MLP neurons of a small language model. Each row is named by its layer, matrix (gate and up: input weights) and neuron, and shows model dimensions 0-191. Each number is 500 + 40 x the weight over its row's rms, rounded and kept within 0 to 999. Numbers have three digits each. A neuron's up and down rows have the sign that makes its largest values positive.
Before each neuron's rows, "fires in" lists the words (lower case) most often at its 100 highest values on Wikipedia text that the model never trained on.

fires in: "it", "which", "that", "this", "he"
L11.gate451:524481429513520528442492501486436458503537513411452452507521512513527464491462486535560420457468563573523386534522421478492478539473456530433511505500525437570506492529507487469552489441500458447442549461511424544504517508451514500550520526530490461421483502469569526413515464528551490580538411424508436462523516490501542484515468509457500564449541495554479438492537470550456465550523522562479460544466493545521453469486449520445473507450492475518515443552447472491469518522463518495529519515490540564539556444536491503487453503532548464530561434499505486504481550449564477546
L11.up451:534530545453548508501515517473461515544432582499513525544498535550499527439437505528524508454437510481470520516450521483565521551429481564438556460495509505564587505575517496523473580521443487511479559469519431482436464451499550502470461442511505435517479443584562561513546479551539529503480458472527576498464565499511545517531537545534468520461510538465529502497450482489526481557491500505467519539474446553505519471471511608456525513519464521473516507525471430573512522510503574529515556467517547445528513492490453495491450547447546489488477551481567410394572472502487506458

fires in: "the", "of", "its"
L11.gate246:476511498464483531492472512505549474475574453552442466439445520499473533572432461605607486502425551560506446505503491436496493469415464518547526544509522442502469468523533431498529438502534522517502575567433512529504523479509479518530402508492516474413506543480496509539547526512509438566466497462475543535518545494494513532571512560456495486521502486482503479515477446556512473487516442438419439457508516547528477479555513503444458557510521592523478445521469449548521477582482445437512492492495520484538464543467402475432460542508499517506467453527473554489480505485466545512
L11.up246:485549516536514538538487490528489495512529600505520483393454568516553516527518501518549512606547457563540567491485512470559508521468490517497520466550517461519580462499499482499526416484482539504488513507525481481478440444475557538449478551492487457485502461547490487487605461534558482481486551550448459561528522507495469471487448498506499510518416450473563458502470515484601521483585463468494431454511561441582508510440429527418497509455443530468486498517457529522387473514503490480530506482541487521451553467519533419484535489501513488485460509449445518489503448570510486572

fires in: "to", "of", "his", "year", "its"
L12.gate217:522493490457525476469561423451485559490487469460517404477496517516504495497526479502549454549489459468535544520489412424504527503421494537505512608481476503474518506460513489488504524460525508481452471499425501430422531524558487554507430560412538453504459469478517477509605501443515459494537499506529456495471525454499476489485414589547509460494474462527545493498500500478468443520581583470597512503486553510445453450497455571551529566530472564535520506461547552502518497490474512463517508510508484526526402505470513535521480555529452587572493495554556535535483527468508464510
L12.up217:509480525512495448479458489551524541562441524445492481538518416491527479446479488424507504558492471554506540426506462477492495492492526523526430508476487491487511503509462510443490507518502491451475472455497474496539433421431514492555463474457536442513569408467533496499543477483533499537388615531543531516497468584488502515532485550551564488567523437558515477524518456513452483448501586452486504485503524494538436413493504578430522459584467493505536504530519519407519517508515567539535501521450478487502517378559519518448467509532501528436484546492484445492510468466543537510

fires in: "of", "because", "in", "when", "syrup"
L13.gate291:447490556519532519469487520478524553433489474525452545528485435527528563495469481536564447504446468490472522600477499494602500477557550578526461523487527546497541471508414546501515507480438560558496529508459510411537527473484516427531444523513492486506420476540450482437470480580521579453563507488445495580483524499458502486562456472515474471495570522484453460455477549560526496516473448474527494515523509533534570511542506513555490546488528601456406557481451497544479517500567511493576464485518490437490453567481520528461513505450474472495518457524561490517490552465444501517
L13.up291:454460491473469442504500564514541470515479522486463494575479472509544518526467476501456514502581480543480473528485551449515480513513479491495537574509561466502485520482495468602518510509493512454492466462442542483574439521484489476489471480509465523449549573490551485456492494533503545515512541520464524495552466514461594487486525533457549582532494480444521444593445574427553472473464503479519518594505464520528471546573502540536458469497500494514498568491498449477512574531482502500504542478666502449541530439464540469514484477555518526443595478414511507591482502476443483508

fires in: "it", "he", "and", "she", "where"
L7.gate155:526455519475506468521549479451538538467582599450476542487466491480524484476501461581491480512543492507517504477519469535514527519499500504559478539517548500512560445495451515545519527396433500547537500524472446434470490463476523473602514456534496464507477440469504483491510477502550502516536409427522505477510509516450454495451490491525506552553557533541561526493523472429480469592470447517476510510514494448516520450457502507484513554506541611512546440549524534570527520513548566500501509516555545558469452526565443565556520495496573412414457423532518578528459519506519470504
L7.up155:495545420523515519512432512506467454616558462484475485520482571506497516461524520498545463442523478450526500599483527526423436613500483424453561522458456511501543512551505528475529590542526456475472488521518495467503435456504483541494509482461485436527470584542481523443498422475492500509502485483527508479509467517529479518517507505502458528428496446520517500488495527502507470451536551484509509528511481523535559440500505558469548545455375438481522495547533516456555508399558501536459563523505461478487489482525527443469491479583486510517579568568551469510560474443478460490

fires in: "this"
L12.gate702:386549457440544414421544465470528548516476514434516420503525585511556543449497411522422432552481505475484541554525486507462484529503505479491443506500495515565462488435481436468558548467535473530508563536441489484552599518473475503486477515531506479443526475474554460506557525481499548515516479533452512483511496518505463471532527531509513495457493506479456458528507587493489513538551463561490492461502500487450517481487401462508494510439497474523552491579458465469492501501516557530492533460486486399538494549565523480508491477501420494467527539479488534546483535557551491628
L12.up702:527546523495484477455541533463492489499459516532473471523531499560487548512486539471546506456490536533512503482523463564499498463478504510520509565510550455489530466499486563574587501512470483447521510537607493454432489491521533459500600431441444443486476567511471462519504573469546475505492524543454506504444508627504527492441457414540546491498498489555468493489507504466470476482525433509569463522440528534459522474469509578455476611522549500453523556505488449497482516484470543537466584466491524500491543584492544541505455420556495540437458465453534431465449513452531554486

fires in: "as", "is", "became", "was"
L8.gate229:542487491499492423532434549506483511484442494458516468570469403570437510512480471453525433455453497503534431450481487485538514522528469455486473534513482476483491513500500563463470513508559494494532530480491429502448498483414466477529518546481552473506422531554496476511452515567515568477567455441576493531473477502470475582550531534501476514499463506495564537497457484460486543573521481538497521570494503499533444551484516544411475523536493457473489496416507498591532505525581454543553544526452494485448493533500441604596488532575503495517463559539496550446510495524500432459
L8.up229:495509466501480514569448451464453446518433504520465501447547510473476485507526530440516497525527599547537475499503442489529462563558556521469516414484548551525504452539473558422511474455496489430519516494520444506432414476489522487519500517485505446492536489483539541456486469481559592518534550561480379532488484405504517423505494472501498533470433471608471578471524416520444480508496489470453423510525521537525563529568444532515535464482529518490490469545525539508458497478470469473504550551500511497513502481551420557494433533536548526475484509531507500512443558475533546469

fires in: "of", "on"
L7.gate126:453494501433461414407484522523504511454528497474493492533596559463496536459469528562442492496463513451507505477513500485588560462511441455507552466454489506523479483542514442482543472533444493455474548543489454453459514523457545528511423547470560498476417530506472497481485472550449481485423485505409517531496535550465474419467511526499513469504518461503520430510485458444513498575547453523503483562537509561518505495546484509566457577521549435438435471450545478516464468529511539441520430433483559437538525543525451521508466495517448526439505504423571494521529488532533436494
L7.up126:535443494516490555462577506467520485503531446474481483538476436523571479508506521465496471502558452468563454465586543426514517494506518451592482508487538452415456533540461482492501504566458530498559459518464485490465480475536463492502454525519593509504464516416496474506460517510497484472488580501477486567534485517521459410516512462513483416572544500479413491538538441457524516501538506525481440503496511556484565451508500529525470527544528463486431451553539506461468493486570485522482477466563469484450547488426481408535493528556502535502392502489536499489599586503475455538

fires in: "new", "of", "for", "after", "corazón", "symptoms"
L5.gate154:479512517441524501533528529506403407516448496573513500481525469531557541518513452600516504489517472513502494542453501549463502455498449459480576499488527552456521557518532457521488515542524462542462531553530491517515433564459483500529514516452552530535503472511526515480549522544468523502488523548459501512487453510476457556478503493529474462514454485464527518475548491496530459560507574582488484489551378552553576609501555565516483535516466502529430439489508496475551450489534433523459530548460507464545471470574414495553533483488504485493499597494556486510543480561536471392
L5.up154:524507493584530626458505518483528472462559501520394503467491504478478497526517511484458442534532543498441514482446465516480498438515474483544476484491486410486497485502460445587490509511450535494487576519444507441471454570525553442524498508478459530542515458510527440477440384489484497545540531498524424510529475496517479498521551589475445452522496545541399430486510529438503500523508511508490457533484438540497482450475502510503571511501546492546503541444508458443542479600498445446485461513506553488567535439470485462494455501528509542531523466481542515574512510547429426510

fires in: "with", "has", "of", "had"
L7.gate99:542461420542481494468498553501416555463516475543528478446513457428531511484458548521571523519458474501563507511515515455553562520488540520555519513502549598482489519518488460502511492506398570526514549502496485469479467558512522518561503536460512476560487448608550484401502496492480561485513467509498493478536489449409506555464496565458569525498564460589509523481521519514614448523544496507456465532493487512532499498493502460485535499524526446555505521534499494530458501531523564543517503501458500509456527465537542527408460535500566452496516447531534520599500497436430520571
L7.up99:500464482516487517505500459465441516465455532523446515571483395519481506536538508555487428476470488533514457470500474487459520476529565521588446457553513494444508547474450475498516471449494407435507484508420516530507559527559423416452504487530473478502608460494508495489466522444564511492502462482506490509541503488484502440560502508528510538503454431457511433480556485531454456465542514396483572503495477390517497481470465506553518459497451440493542543508485543473518596474468520443537514385535495486487438559532451543475485486484464498557510445536530545504542457508508512467

fires in: "which", "had", "has", "to", "grew"
L12.gate398:492542485461495548518568540514518516513444458555443476503511499489522530532538525487553478511480457494505479606546539625470466516493497531503484533468460525491468543519515522514451487520517558441512500514492460471501525486560453556547571535474587379481501573480478550460497455495460535496544461532492405482493534485571558511508501500481480577423543542534557510491510554470551525513519495566457535525413472509586573522494480493496475481467528624495512544546467442524525549519488510518533497503512577435519476467472465503469494503541461492541532490462416474440570547487542498486
L12.up398:522548535490537444622465539490485456519470481472562532474470494470495434494516514482507458482482569445425453481500461557501505521448450485451480556502527431495512507575497460542434508449530507496550501467484528427535418487526407538522524490515520509469440498459526518483500505510483468528532454425498504530496507550587544486491469465576472551482534487473505548494469512553452452553558542513575494537505554598472538561489529540540467572411577493448469479536492552535510574463499539488537539535483522504527548472445486497480508501480526544535425530513546549603497518536496450479

fires in: "to", "not", "also", "t"
L12.gate303:475495497512394423505466514503453488467531539491487528477507501423571501532518511556546448543513539524486540563471481556422497533441595473492438513501498447458520421451487484573475502531539522522450483469484505556437444612483489469505521473450488502455460426495607539485601530489462518544426528479494441486471502463482485492551508518538593538559502475511485499448480516444489498487510572451505471533526531482502527421472506484532511508523456467512478477481533473506500554528476499531509524523475530554504475444508442532526517599525538523443536447490530552500587534418501534540
L12.up303:570454487494497497439468514538550470521561519541513532510502501453460480515529579452557534494405482513475486466454483503426533495455542503534453544545531563507507461506351546528517455491492501480505498561497552520506524490513542530546437527489489376515513392496540440441601492496514532458513540504493526485500529525498476446534483539543471500528442484533519447567532542465458581474573537491519510522491522537463524466536487477466423590576528478476510489533475501452508501553494512525508524590486558486556494455541487557499498504545551458495457516464498601470528492471504468488

fires in: "of", "for", "in", "from", "on"
L10.gate638:555465524466563414509506481458425533487506490428441441450489494471512464518428492529425485541515513570557495542495512499503500460520490547510530488462492500524548524492548426501507533526493439469504535510471406445473464557500579444525432491503500478528462464571546556453504463490508524485535471443494516467542494512462443492501459544482546575489504433511422437550529562528503474554488530437481496464515480527501518408481441505513408494508408510484499485554479466554472475523516528514484483481511542424432512582488521579465492505508484559544445506499502429573498491551561416490
L10.up638:475439497527544451485553406517501513544523509439559542527542492433537527502533437453448500470491435569556420512453489458618486536500538469459479546478597519529541453478494499498470452554540496484517495539487498426567493548463558491496460499501529501524550539428436437481503530516532514492456520489511533456502458542508475477483498472444485553485499424450490512568580490417537534481525522475468484451507547600530454516502470545563422495497540522549534460460503466470485467540528481469523534463504525459419560529429485518537504429478490489477517536514465469537531571470442518480

fires in: "this", "one", "a"
L10.gate497:425570443496460479429482500477440474466418556537446486443475512498515534513481420452481463433495525506505451509524511520514522436543486513525484476501448527429473493507504472422598445520469505514500510470488415472476535422559419531462471483499517458462501435473571572474512480525541584586512545528610550505509508416454433490484473541491539450490437433521538492473494532514439519496473460542469458528459512535457551522473463488439511476501462460467510500545477523465492475495546449490543548475501493478532472565553464558543512567521523546515454547561558504513515507536526509520
L10.up497:511477516488497415416507521515497451475567490520480519539474483481497522407501526506534535457465588570471554504455492458492495481490459512561572508511559568477498550453519455415449512494510424484466539504519437454489477471510476522566547407428551530468530478490465542570517544529416531508472452529509467473543471577489520520474538525496482529478454508456492478447518522493489485486543492491511528580427432499553504561545490567545487634551478518405469502499473535480489464539542542455568534522497478439493504563497484437449505517506488502438501503514483547529462501536483446554

fires in: "by", "after", "before", "since"
L12.gate564:422574495501571485496527498412509491506555547509495430462511540489477472437530467548526497492521425503472498572478543439527538500422497532460530477485467486469491579540480480468525530504484565506527542476488466514504506534465426446536510519522444496462473471513523435463593502424590474531477501484489557493531445497523414519482461526505453540558524456405544502499561489564430529491518510589514462503542474494477478400476523511513488499474452456513524530493548458520532560478473470532513416517515545464477484496574429502490607530429502504545503489446503459498477517463562519568
L12.up564:479594476501566528486527451492526503464531430461529498484481543459483507526518458463553523516509506426490468493483581455481483509454555475498485488494454488536443555504532537544509523521455471506538574445550503518461490516448424513563460462459497449536498491495504535488462552423529425511507537452506442492483528529565540496504512501508513500495466462465494501536524577571527605408551486551516449501417406440502383457467482531517469460501510534525442451431482473529570512535574473567523485491553493522518460523507496532457544506495559501517453495491524461541561566407496526486

fires in: "was", "is", "were"
L13.gate674:490512483488500454524527529469570498544485506483494498506512504502449528456542489501451447472461471543502466478490529514540446504396462458431482458542517561524488469497513424491461526493462547443491529422463473506517453549513499475503502470438512448562516548490569425474453431473544471562559529415539503529547527526508451510465494459464538504522519449479501582486578420408489517519543529474577577496502468541538468546490520553488521476447464515494472447461597530578562544531460535463485474561472517505416490502486435478511536503540524449572532511462521493503558573464555441503
L13.up674:533518532483486513479479534497517504515480536505528502479556503548486524456470463446511478504473453509508503547442521496511473494419507534475442452462491534474484463462413452465489512481420476493482540474500441431498473505519519514511556541487462468508511524473564419426537599472513466587516529454561428486539566454472504477559455475472458542497503501495467510520614443461429543513504575484486429532539517536563499498425524495437437493479492488471474540473520554552478537475458446493452501541461493483472456518467399438449532517476606504521438466567529522478583434461514506544

fires in: "in", "at", "of", "during", "on", "to"
L12.gate539:504449522528544542505565504522532532471566476509440524517532543523521406468530562511486454471509471579498471553478499502551501472541492444465444554512491571584508439509495505488527447511499554507562438532480454505461505552518496475490469477438522497512482513562487431491572453448535598501493554445472557453530518528513503527455537493504479544520538474504518475518554545454528533496443472564557465507487531585487519433538472513508472511443537496482419453506519458443526487535458451565528446442536537398439474494567476491463568530529561542481519493455525493559467517544540397489
L12.up539:520497509490589460547484544574470508614470449504530517469421491470598480620539463496460513460481527473539545598465447467569496487507458525446519558522545491481484426561571508408464445471434479499501583497480545477448466478501502533529502554508513558519513520531483418495506511517423510436430517492538567517492509530512520552501440510496542461439490402490543503498506471496499512553541508565506486437502528558533513536491525551485564475494539448458485490520497493528550493495534555465508494533536485449503484527483535448509489468570460485544493505505506595541515528479461508524

fires in: "in", "by", "from", "celtic", "with"
L5.gate21:460490488530546402504526579513440526492548460501448501549521568532539529507503474478522455502514467504531444498507457470482517517486492482438495551432495529503440506548453461574522481515565527501516441531527478492460528486553507511525485557563538516501506474516489539432507545499474548480615543422609472542477499523560516553482500512410500535552540509463464442544518558533511483486529487509518502534412533522484486485512498507502480546556429530491462521547462427488570523517492488519480538444582643511521523493465498461450534512499470529470508522461522532526405481582513512588
L5.up21:500591430479500505492517504510493474492463430494472595562499500460468503482609477479442561532518431467509522455435439533524547441543575512546420535528500535448524460468478531540506498480506471481478517550486563398476591566511490500466476496514476552531534535566531485570486487489464502583454494479592477477554518434561503583530501493455505458517599513561505534525513454475451523524543455504527501523538431509502495430424544450512517523546529509530474525491491472461547515551525508414479508472465499464539490465503527527446473448490482561516455513524499546451534470464514485507

fires in: "get", "have", "has", "having", "had"
L8.gate103:464518507534546480518519531550509490470495511444540419529407480470498451504540543480439456538398496517515480401486499549513535491499486584483458513471488567411439408479451557483462484473420541466471482433491460492563533499489530456548471486449551536495551530489532498464499546604500571486543398496513448514447473482449443522511537523566505471489546510530564472400548535519492466546476480532587485401467429475511536558489517514553578504434525508509485487513491478503504521528450499533542500466523494482503472476534480520480552510541491502528459491459527461479558502524501497472
L8.up103:504471472562539527514572503474460502488517556455529571497512493466550425419402561521503558466477473517580512517480519500580466517494429460480488439564431478529491436483516508493522500427515514473532543488565531446498470522411486466437452500517421534465543524516405484505504523527499475528507491446548539455451545604466454469499522531425447462577510462474528500559493516490469564520509481509445447491499483508561480435432578478527450507547440512501498519572486508491483472518553474475461527484487457429543511484542516532535510484533597529550459538506485534488494483515545545498

fires in: "its", "of"
L2.gate254:473509491512565451582466413434442531570450543490504527401487484462521479476491540537563481581442553544505511488512518474548492565432466474496539483404503468463501447533533457505469596545518533498405517527538551480479467432552444474503469456587451577457417518451531555524523536460505560533506557505485466507554455497540503444499501553484473462467550476492532514475487445470452493531526503467485480554478497460558517537508468481528575482472496453430496510511507486538518530540546488450522497481484528505523434531503436410454473495496514431502477548454509458474487480438506508487
L2.up254:527508471533512460520491483510547535478471553496498507506478569537511458472501451519423491505522586511517512500574457507501460462551519441507515475498508490458536553523472531485453517506495500475527468511530567466523479480574518466518530491452441472544472581520537553525520506494442426450527485489427496587475429502439417482448485559511505462470535479471545486443449494488535537475505428437503578451540526518489546532513552523465532446523568596446493491488575577543438480544483481550561501498440542448510460564524555504527408415539517544498445461481477445459590478487501508460

fires in: "he", "she", "work", "has"
L5.gate272:531588512491503492517425577509501477481484590513526531410557514458522458448484480555526484402519432449528569481534475506520376565491480449495510402509439540570598543482514448495462503492452475513539473556521446558541438538507472577525504504537485416503471491521514495457530458530475460521533483477499535474477592536552498493551462484483518494461491497481553475485572453507473558529552486459551511541536479486491502459502492525569477547534493544459492422535508550530513529445489556462510469537448486505431473458495495508548498529473451479467514463500520523516428562500467522539
L5.up272:449501498510468536467496556450515450463530536486433539511568535453605517457509500541538503489516608479460413476543472491553518462474565513506572487476518466484511496522437497490460514523445582537501492478459511457460511515506496522512546546523435430540502444515488480470544420462499478503480506568586439425482487449507499465476466467549471466517514522471548521546514498513482468580463504427476526451507540444374532502468509477467517526555558562510422488514477491570534495535455467471533539547454456481465517493566483489508468460531428489576521452430452478502489473558471457492

fires in: "of", "after", "before", "while", "from"
L2.gate321:527580504453385514453483586515557473475427566494561588570547429504434582426515496543565524474517494493483425461507465522436497485514453512495494429461553516518475525505477476500511562496517543550479543472474538599491486474512474477467476506494428533495518502489535534554476527423506527497540533461510461472501509530477519540559546518479478448461442485470445490499564539448554460457485516544462479457554492494510476503402461568456502491527542522533471475471523473528494553484514467470461412507493540438517491488539448488469517481555557500483497491559550544554528572558456529509
L2.up321:482565491518466537537528495502519486481517409539464459446510514533414541477468500507481446550481500548500480481505557423527528497478572495494551493486453462498471488448529473477515511482490417455487512501411522500477446480491482451573438447495508455475457559595429459476533463488467418500456529489494492464523514431505537490450575445451483534482477484500568496563505446462448603456512528460473468521488488489497408399474483474512573551474483484505459459439505494438524552475542459544512508466540481541495449449456537469418494488540500459549454447468553551474436491468461492451

fires in: "to", "under", "saunders", "by", "despite", "with"
L5.gate77:465545513474558461467549451530452466523522492487458512477522443538474546499479539468539461518517472437519533441515557528491516525474468574454529510459510562481534459488452474519494447473548444487501514558498517499471520565547551517484500464524562495532552464491469489513519507572555619493506520474538529493530493550537535541522566484488530502454559430506526528482488545494497503468503535469565477519480448518552530457561455470585538564573492537559512506510568447579575490463552540493460501432530505411572617502534426560430546510502452435519504504430470554509472492519475491491
L5.up77:467579463452540490437525477499590430473470520486471526470482462545428473479532505484489517518532414546378469506504490492489471508380532524397573503491543567528504575521489487451531542502500517496548563477501497467530512509440417472446527505489540538466542477489454524553527468612553528515534505448560537450518503497569474458503535451522496474485504562524469547453541548437465474544562478527436539543445539472508479445542525519479502534496391456473554546555553443480515573466489475510523535526535515507513525485475502514496489514506522535476520494554524502459521549488484465493

fires in: "he", "she"
L11.gate59:546451441488570539462490540498481449492547529480483543432528535483519544510476544512414483457443540502535494502477463542524504493540450532399413513499489453508499537478567403475477549480447463539471502520445516571587457574481522471465452508496497425532523510502451542532501423483545522515489438463543526495500565541522489519491489509488546503440494548479522474462559440519406476564477545486525436529449502566584519463521491451507503518528543476540439457480603428501504465530523506452537521512501461505500491573533433513454524532429533424554490511452483534475486501508483529458
L11.up59:484507509494520423495489546486448493478520521544500556509454503579525466420514502563588533466551539494513463496581486533569544529464472543438476518490447410489506489481570519525518466479513535458505501482543533475508554539511559464531601461502565481551471536492515488448521506509547483453486456497496529553475535496487521511566512520578518442517498518517536531537546456451382460472575464512459451505513505516455551476548494477545583462493479490556521434590529489543570495528494524507516541552465553475464465424411520478477567439536473531451480506480523497584530468534535503545

fires in: "of", "this", "the", "by", "for"
L13.gate315:483471593464522468448566486371356499447465480527485465513438532475442518490469520477508447463510505522471567545488526485465518501462507524479497474509612497520494454483453561524479550511493448447519509477514506461497465477537518472481512509506618448486537442453557498552489490415434417505548481452424521527503490529386485492475474536490481521475506469480487471512519488525514516492487480466545522512512511476479471430492464521465523496564550536440527560522400515547527502449513557491552484422459490480519500544524482543536490516486458536559450507499455464475526545562458470540
L13.up315:462491504539511515554579473490424447460479451613442528521476527538509509450454432460462538465482511495462533507502525474541460420512573514445504530488555487508440520528470486467512467503470401581485421481472526532540548499454469465459515514533532507497526483435490466505529591480432466498504476468436528484530519543536520472471458478477552515453464454553451463496577365508498517495520491488571518487508482507521563531404452527453524410458512506471475530513520422497567457454503460498492459483495474484482544490494488543505510452472565531552528510534531434559511540500527537566

fires in: "two", "of", "three"
L5.gate542:494489462466481396510591522500436490417533508488424497521485515487545477516547466522547478550477467516432496550502527500454543523472508508585516526510500456424545554498492510519552585514488556530555550523485460447454574525495490504544546546536481498499493415479467517431458561473494559420472433526455482513430502481483468562465513502452452537533588524432452471434467494464420432454479481529566478480544561462497548521547529457529455527498486518468467460530521439543498478431512481489462505531588465537546468503438480491455492433461473471516482552478487465516492489549481506461
L5.up542:541483465525543531435498486498487540469542517518457564513509459554578464511534510448427532529502524473462568460519593486533487469492461447497465492562572559449557529496490527490515476533422514488450495454552593518490446447502530468473508560549530452502510557474513532462466476528469521456504550529534544462568442474537493429538525512516460567476441532495509477459530478478493484500454424507520448550462527480450548444540538458377467456542535483547552502468407524467535550554442507498503472472522451547448495546496523465493494472397456519468498531514560453495518438507521455475

fires in: "had", "has", "have", "having"
L7.gate30:488507500480508526446457538430516535539531563518540495529535472522465474519461497488409472511487467585528545417464531526464469519450541538479508497475506452596471510530505496468422481470430570533539541506480515514531450523502524502498509507457466543527541505412506494474501478486525568509471429422513454557570525537546434496559457434469441507528452530509585600520581591489521503507505467428531477479513485497420453508489496577522484530483495479566512464507555501607492485476550550506462499436439530445516479430495452490451491520481508486527511520504509432504488413472527474512
L7.up30:516521525498531606511533466487501503482514415461503520467506532497479471448516563507482499486482435482510548518471478536482500528519469453521552422490444414483573454478450484503494470524490570410512537524501412504522509531546444566448504447514497502566419518457465455471586511522502474507511488548587526486474507492534500448556557433474510480563509501458450488439522528475470473592518475465522520513535524461562498478474558573479456496486490554477463510511551556525426455471525493521564462497494503514468485503572474468496533524445582543457454449453547490495468548528624562474

fires in: "of", "to", "on"
L5.gate526:555590540515451451430547487487528594531464471485405456453411518553473437509530535458507521493524398482493514519453493442478526482455474493421543479502498435463499500540467476449514527521488567546525560581522473464559566511508526492483558562506436424482524513559597461532426500587476503517523521437514487518485528465594511517460407463504484486518544454571452484506528501561510510520505500501517446482472574473551490470518453464503473512493464571459477501475543503529540526475514535481527474512495509411494492522506537462482472498438467502542487431453569506517487488514485486486
L5.up526:578509484476586469517553538513491494425520544469450545469485417503511523507478493513503609475452472530437499486504518556504487526544505488449486516538545507464499445502519592530555536471419466481543484511457509534592568451490471477533430474440562477441534505442540459468492490463461447489477477461475521527511468476476504554518409492526463458428454506538477481472550486515475484507510501564490440509511471474468513555646483437495507564501556454459515449497525489508506509603482470460509467499430549455506565523426529519442493518492522548479463533410491482477536485476476501517

fires in: "the", "he", "she", "they", "be"
L12.gate528:564532507434502496414551491498602500427539564483532450463548515472493481528578450587478506503479462456434429459522495512502568538517500432489480422507457486517493574495569429477470525472485511497489546509494455516465549549471489472500454489447458497496502458470450484513530519469485537524469373456571524414450485461489502498578481498454459498531469478481524466418461517499523476539442479464528501533476500462560500470459502439506498505576518504541446443529567538466460493465457508455534561560467479505452515460511478507460427510538551488482465453446465517523511493492580463437
L12.up528:465513513483497531506531604427523510574465539532452454474457495515520553463494451497504522549548511493464511434575541439433486544454500491427460528548430411404533449489571486432478487539476589494554478464545491523525502509460475523537491495462519462482434537541519536509472476549553490581526463539527545481429550465608502510495465497589537471541530494527574464451478568503432598554564502461511511503509502464511497514478476492503545543446502512413519450495483450487501533506489467559424479509517472518533482470496474534459554484495488522480486416531500506543525484494500477501

fires in: "and", "by", "the", "with", "to"
L12.gate164:522511534507482563515549533502442402450448468538489448510436507547547468553485515556492459483568486557565529536504546495429475505494433576492533500503565528472524549459534469486473596460600484506517453518451520532498457467443455450501561564536465475484497503504493489466544505487498570442522522419485439496474494522562450555515483540470472515490507482466501582481588491462503495470544469522476443512501490434593450492454480520466444568482488544416462510529509479557555542504520525542517458504578506476491559566561433508503507520513476488473518486503560505547562563511524464475
L12.up164:466600531442508521512561450465479424606485566490474484486498476424522409423497490511468483560538500405482489558487507537545523500494532454402437524490581463474534536454484596546525521491494491496542561560557535480502491530533465557579473487512483480471513550471481505501452541479439442516519504452555537586411464495509561516561497505479460483501484495566550539488469463506498479504544525551510486488589488565479489553410492504521499555520542528515505479444506425596498550496463492460523512523486497482485502495552479526438490459492514492549524504492547503502503555519518535498

fires in: "its"
L2.gate564:442526551555491433483516462487441551550499493474500512515444530510543482475541492615517496508460547467506489500557503508423462457432439477500495583469506524509497485522484529419499525520523544543451493511461516522533583458473556494570477454491480528465482469589436486499566492426416527515499487506455464500480485488557541548528476555479525449458449498514460530501402538504514512416509538521540510498487500479495456511419486573525462533539498510461525486400556482577499548513520450465481520510441492589501466530467495504430480558525492508388454441514513483475454515548543543492
L2.up564:560503555485512501503453511549521539597469478511434512475477566520466495498514558458474507516531481492563570439535555528507434569521484413484581549467585525493474501531445392469508531473524503505536571542492493439469579444509475518525495564516581471530470549461536512515536528577537501477463624520516496530473524526499542467421506483461479520510555494505492486465490503450554470488488449450426580491571557561496543489487450521529507510457501489456527557503406541520469521504509474550514456438513535491463447531495490499549463473490496513482529458479516481472496441580526508546

fires in: "had", "have", "don", "has", "re"
L5.gate630:468474461507464548436520543495438580512463513488509483468525464456562470541503537556487506501466449426555461523449512519487490495491479509479442460487490547548503495521527491498430437536496557497507492572527447510485471506426457506475583565543495433496466494502552505434573497428496468540485501600464507448482538561440424450563481520425426519463543535552531508563578512490526441469498440494517452509590498525523565525449489444515539535488478538454455506484494443474448485551497446525536529534481470489426494448502441472490445518538458508562533490494526523411506494441540533471
L5.up630:540535483422517527424455512500522459502400513574434475523454394550492518490532509471521515497477539500568585513397460589517539463500458526538476498504497497467487433465427493528504488563540503495456513481528510492542497470535467484529498511466575501476467481595514500481565577591494499503497486460524529470475538481523571571538493501535482487532582469526528494500520440517440485548510480457548481535481516525477476568489562542546508540450426467456523425500498492454513524509437548473463509458569502485459460487436455481405547476509517476562481503495475532448473459436539534489